From a checkpoint of a small transformer trained on Wikipedia.
Size: 25 layers, width 320, 10 heads of 32, MLP 640 GeGLU, vocabulary 8192, 28.3M parameters.
MLP neurons of a small language model. Each row is named by its layer, matrix (gate and up: input weights; down: output weights) and neuron, and shows model dimensions 0-63. Each number is 200 + 40 x the weight over its row's rms, rounded and kept within 0 to 999. A neuron's up and down rows have the sign that makes its largest values positive.
Before each neuron's rows, "fires in" lists the words (lower case) most often at its 100 highest values on Wikipedia text that the model never trained on; "fires before" lists the tokens most often just after its 100 highest values on Wikipedia text that the model never trained on.

fires in: "0", "08", "09", "01"
fires before: " |", "8", ".", ";", "9"
L2.gate139,149,222,168,190,220,259,177,196,174,127,232,146,183,279,250,219,104,258,201,213,243,204,152,238,271,233,151,208,248,250,276,237,232,217,199,175,250,161,190,202,204,165,253,163,215,189,182,195,235,220,187,191,174,175,165,149,207,188,149,270,219,205,113,165
L2.up139,172,229,203,206,164,201,244,226,180,154,194,110,296,298,178,182,187,194,158,244,198,182,181,183,239,269,82,155,186,142,211,164,126,169,135,143,222,161,233,159,204,201,197,240,219,188,275,253,178,139,169,213,246,243,197,218,173,205,257,181,135,173,224,208
L2.down139,238,195,168,211,238,193,252,195,261,235,233,198,214,245,137,216,225,206,220,225,186,191,267,216,172,200,227,231,168,215,160,181,206,205,186,172,275,215,239,201,234,193,245,153,247,171,213,195,158,178,204,164,211,173,198,216,196,205,208,111,178,245,219,218

fires in: "august", "march", "february", "november", "december", "september"
fires before: " "
L3.gate561,143,162,184,207,180,195,161,234,150,233,191,228,239,189,159,161,180,134,185,153,145,241,176,163,219,152,212,167,170,187,133,127,234,207,140,247,218,223,254,171,106,175,293,164,242,227,241,190,184,180,251,192,206,249,181,233,220,126,256,178,212,204,152,168
L3.up561,184,262,228,202,91,219,194,234,225,222,182,166,250,229,200,158,231,247,221,202,205,180,171,201,160,199,163,139,134,201,251,146,259,194,172,252,150,169,202,192,230,107,232,230,237,219,219,125,150,197,152,201,190,224,192,230,153,199,152,186,196,161,164,178
L3.down561,178,213,173,239,153,230,152,245,228,244,157,170,318,122,191,196,255,229,180,204,202,230,223,196,166,164,166,239,190,213,166,142,249,171,211,248,153,206,239,177,259,165,198,188,194,221,220,155,177,232,195,137,196,248,219,270,178,229,209,262,315,162,156,231

fires in: "september", "december", "october", "november", "august", "july"
fires before: " ", " –"
L2.gate395,181,223,214,178,246,182,180,168,204,235,200,174,95,119,167,128,249,168,201,184,241,176,215,173,215,187,114,252,158,231,123,187,247,175,245,240,197,287,242,133,149,226,208,221,219,174,176,205,205,140,131,139,102,203,195,184,196,172,203,222,151,162,273,225
L2.up395,148,226,198,163,225,167,189,176,189,266,200,213,168,164,226,241,322,167,298,197,187,166,168,221,132,142,204,191,194,241,171,225,267,212,262,238,176,200,274,180,267,226,179,209,228,138,194,226,210,166,225,167,186,204,252,227,199,189,236,162,189,176,211,216
L2.down395,228,218,204,193,196,150,194,218,240,181,234,209,245,144,196,220,143,226,210,208,234,244,178,224,209,212,209,191,154,117,124,241,159,187,152,205,208,262,226,180,199,224,189,175,222,218,201,154,234,178,186,240,248,127,216,181,246,141,290,171,142,141,217,184

fires in: "september", "october", "august", "june", "april", "november"
fires before: " ", " –"
L3.gate588,212,233,246,122,175,163,201,219,192,176,223,197,259,236,180,171,212,171,222,242,214,240,195,200,169,145,163,209,267,182,246,220,190,143,152,224,206,219,177,193,227,152,106,270,208,198,207,253,193,192,116,226,195,177,249,254,171,223,189,171,242,168,175,132
L3.up588,183,231,223,145,162,140,187,182,210,205,164,118,240,79,185,123,173,201,189,236,294,194,230,170,241,207,167,204,174,200,204,268,240,139,180,275,280,210,189,183,223,209,178,244,177,198,182,158,198,241,252,273,228,228,218,251,191,204,186,243,166,155,201,178
L3.down588,239,277,206,157,163,199,213,219,222,149,172,96,196,159,164,267,173,208,208,251,271,209,254,213,155,274,214,195,224,234,160,198,187,208,223,232,164,188,170,174,174,220,240,225,160,202,149,204,185,224,205,284,239,138,54,180,221,148,234,241,216,211,241,146

fires in: "0", "01"
fires before: " |", ".", ";", "–", "1"
L2.gate583,201,237,197,186,177,221,193,198,235,211,268,231,139,242,260,223,186,202,236,213,152,233,209,205,167,178,255,225,227,244,269,179,166,221,204,167,258,146,207,167,131,215,220,261,237,176,253,228,267,265,269,213,197,193,231,199,204,218,235,191,158,237,157,212
L2.up583,245,99,223,191,238,256,172,203,250,227,133,260,290,158,188,227,151,194,178,162,147,261,230,197,199,137,177,180,172,228,147,145,148,218,158,221,259,224,244,207,234,222,153,215,188,101,244,199,209,209,184,255,206,192,144,232,220,250,211,112,254,197,174,139
L2.down583,221,186,191,252,174,267,206,287,165,180,126,210,276,206,170,272,228,105,177,133,192,160,179,197,191,216,235,187,254,281,215,151,268,203,260,166,247,230,225,190,247,253,152,252,182,151,190,205,192,165,162,140,246,208,208,127,188,188,239,139,230,196,134,313

fires in: "october", "november", "san"
fires before: " ", " –"
L2.gate193,182,239,264,130,218,183,189,289,168,117,181,187,131,167,249,204,214,205,170,205,162,259,196,193,137,132,248,235,166,162,228,231,190,174,241,203,156,192,262,258,166,155,236,231,252,275,221,236,202,204,144,185,204,198,305,222,190,200,173,146,263,229,196,243
L2.up193,158,166,208,200,134,123,164,203,256,197,230,166,210,190,284,218,200,261,214,211,223,161,160,170,231,138,204,229,190,117,274,220,248,105,201,296,242,194,158,203,231,129,170,186,211,214,181,152,201,142,249,178,253,178,197,251,238,218,192,124,238,182,234,180
L2.down193,257,185,153,224,157,160,205,167,201,175,207,149,217,191,198,223,178,203,165,207,278,201,251,269,254,175,264,231,132,231,194,246,269,183,260,222,239,203,185,260,169,142,248,208,205,240,191,230,205,152,183,200,205,154,204,153,173,197,145,153,169,142,209,290

fires in: "of", "among", "in"
fires before: " the", " its", " his", " "
L10.gate457,113,231,176,192,186,222,228,184,167,161,134,115,173,247,162,260,194,209,254,116,234,205,70,244,267,246,126,204,231,209,147,196,151,195,174,194,213,163,185,230,234,126,170,158,235,142,163,230,257,232,255,227,196,178,116,178,161,160,185,263,116,163,227,205
L10.up457,195,223,171,161,213,198,226,178,260,202,104,185,137,252,206,296,215,273,206,143,194,216,223,218,231,198,140,238,242,190,191,208,217,140,220,146,187,153,181,207,180,103,263,187,226,122,191,190,214,170,213,185,112,222,142,165,223,283,185,180,192,255,285,238
L10.down457,221,234,274,171,121,136,179,159,276,237,182,236,138,163,192,274,172,187,187,254,186,205,259,209,265,190,184,205,208,141,154,130,156,160,317,250,136,189,114,174,223,213,245,214,231,180,144,216,235,164,153,218,192,177,272,214,213,228,149,279,154,214,171,104

fires in: "from", "of", "since", "to", "at"
fires before: " the", " ", " its"
L17.gate213,193,195,212,221,189,195,156,162,193,205,188,130,192,248,129,263,232,214,198,275,204,166,114,213,240,166,179,212,318,176,156,229,149,212,228,188,194,236,206,232,175,126,151,154,174,148,165,196,181,135,133,130,184,188,200,184,142,206,200,242,241,220,183,171
L17.up213,202,294,170,200,165,191,220,177,186,179,256,196,249,169,202,151,174,227,58,211,253,155,208,271,259,203,242,385,225,207,223,242,176,159,265,241,228,198,192,241,214,228,253,235,253,161,265,178,165,302,160,193,160,273,165,243,235,167,212,224,175,276,267,217
L17.down213,211,228,227,204,255,276,176,168,146,220,279,281,174,268,225,201,162,135,168,202,191,252,231,225,213,243,246,198,151,190,201,203,136,147,234,226,155,143,219,144,155,199,147,161,207,234,190,185,236,186,221,196,162,192,220,213,183,194,203,208,303,138,200,222

fires in: "3", "2", "3rd", "9", "23"
fires before: " |", ".", "–", "rd", "3", ";"
L17.gate592,83,164,171,223,204,208,194,208,155,130,140,140,235,234,246,153,209,226,234,174,207,202,231,226,199,300,236,182,167,224,245,148,211,198,124,211,145,173,216,232,248,171,188,182,169,178,211,169,223,202,153,179,242,199,179,218,205,143,156,164,253,163,150,150
L17.up592,225,211,240,248,225,218,177,125,232,188,186,229,189,224,221,278,262,101,145,215,185,185,270,180,223,173,212,254,206,178,275,215,185,154,227,236,236,177,213,175,218,186,152,239,235,186,171,185,243,193,119,161,146,157,148,194,287,164,211,159,143,260,249,263
L17.down592,192,222,211,165,178,231,158,216,248,247,168,219,229,180,153,173,129,234,182,254,127,245,148,165,212,185,169,161,193,226,112,223,244,199,248,191,115,206,201,186,220,225,187,211,226,188,206,214,210,241,229,204,150,232,121,123,208,176,213,202,139,164,117,194

fires in: "0"
fires before: " |", ";"
L7.gate295,238,183,172,126,145,178,220,177,190,203,237,223,163,197,170,244,189,202,182,199,168,216,106,267,195,222,251,243,177,243,223,141,192,219,236,177,213,223,136,161,254,109,234,194,236,157,176,288,191,159,260,261,237,155,178,164,200,207,158,236,254,226,165,236
L7.up295,246,268,223,184,272,227,300,114,215,209,172,165,248,254,195,217,217,207,228,156,190,167,230,231,252,223,231,223,199,186,103,221,244,213,143,292,202,300,217,177,157,188,140,220,203,145,193,203,245,144,191,211,172,145,185,138,242,201,189,271,164,184,221,138
L7.down295,173,197,191,168,183,146,227,230,192,178,202,179,186,290,224,251,136,173,229,233,191,241,134,203,166,158,209,230,226,247,224,172,194,234,237,169,237,221,160,185,239,203,203,156,200,177,217,178,257,253,272,237,221,204,268,231,216,208,226,211,294,222,193,144

fires in: "1", "0", "5", "3", "2", "000"
fires before: " |", "%", " (", ")", "0", "8"
L7.gate478,249,281,186,216,169,186,244,210,188,244,148,121,196,162,116,178,227,212,191,210,264,209,171,238,264,209,245,197,257,212,198,254,262,145,205,209,211,203,187,197,182,205,215,218,229,176,193,106,110,194,203,149,271,189,229,202,251,219,234,199,241,156,154,177
L7.up478,196,171,281,240,166,210,167,183,259,224,253,225,188,170,227,210,197,185,278,203,201,170,133,211,263,310,175,168,204,271,167,160,199,237,126,171,219,155,233,197,197,139,190,286,174,117,180,210,242,211,177,154,196,261,162,268,174,141,229,253,248,239,194,142
L7.down478,192,125,282,217,163,153,171,221,198,185,234,213,160,146,191,222,141,203,202,163,266,140,234,165,281,177,209,240,251,173,152,165,220,220,137,206,254,279,242,235,187,155,131,229,169,274,194,152,115,267,166,188,228,151,172,176,232,184,199,169,190,141,180,210

fires in: "march", "september", "april", "june", "november", "october"
fires before: " ", ",", " –"
L3.gate359,294,199,215,155,234,185,126,225,192,167,159,221,207,163,198,217,242,223,184,250,178,182,251,189,207,229,188,282,147,193,173,165,169,208,191,179,209,219,244,215,200,195,232,209,210,168,189,173,169,200,173,158,200,100,161,200,245,212,192,146,214,150,208,262
L3.up359,253,205,214,214,185,161,196,191,222,217,145,173,197,159,170,179,224,159,195,290,258,175,187,225,261,189,156,281,227,170,179,221,182,169,264,217,192,212,255,193,185,155,132,149,174,219,197,159,170,236,259,242,156,201,172,260,180,206,151,194,203,241,218,218
L3.down359,180,159,168,194,102,161,223,197,262,238,203,223,170,306,200,162,162,171,162,184,274,182,226,235,153,207,195,232,207,151,160,184,183,199,283,174,256,195,175,136,162,194,250,120,135,231,223,214,204,266,297,256,127,221,223,177,233,188,192,196,262,263,165,198

fires in: "november", "october", "january", "september", "july", "december"
fires before: " ", "tu"
L2.gate3,283,139,230,187,174,185,160,203,238,155,154,207,232,207,172,173,230,177,180,166,174,207,207,229,173,184,321,247,170,205,190,139,234,162,112,163,200,242,210,198,128,194,172,200,236,260,217,119,177,194,153,206,206,160,216,204,211,237,218,230,230,152,226,201
L2.up3,289,131,193,156,227,148,157,211,228,241,135,254,218,186,185,186,222,175,198,215,218,214,199,283,160,135,260,230,157,169,179,169,229,179,105,155,188,250,209,131,110,205,175,220,217,220,203,151,178,173,151,179,237,142,199,235,199,198,202,206,196,186,211,163
L2.down3,214,242,114,261,181,231,219,201,206,186,229,182,292,119,148,184,185,237,181,244,285,202,232,131,226,193,158,175,138,227,202,196,225,213,238,167,148,160,229,163,198,229,254,177,153,205,226,225,232,176,216,193,130,235,229,248,119,148,206,253,226,161,128,186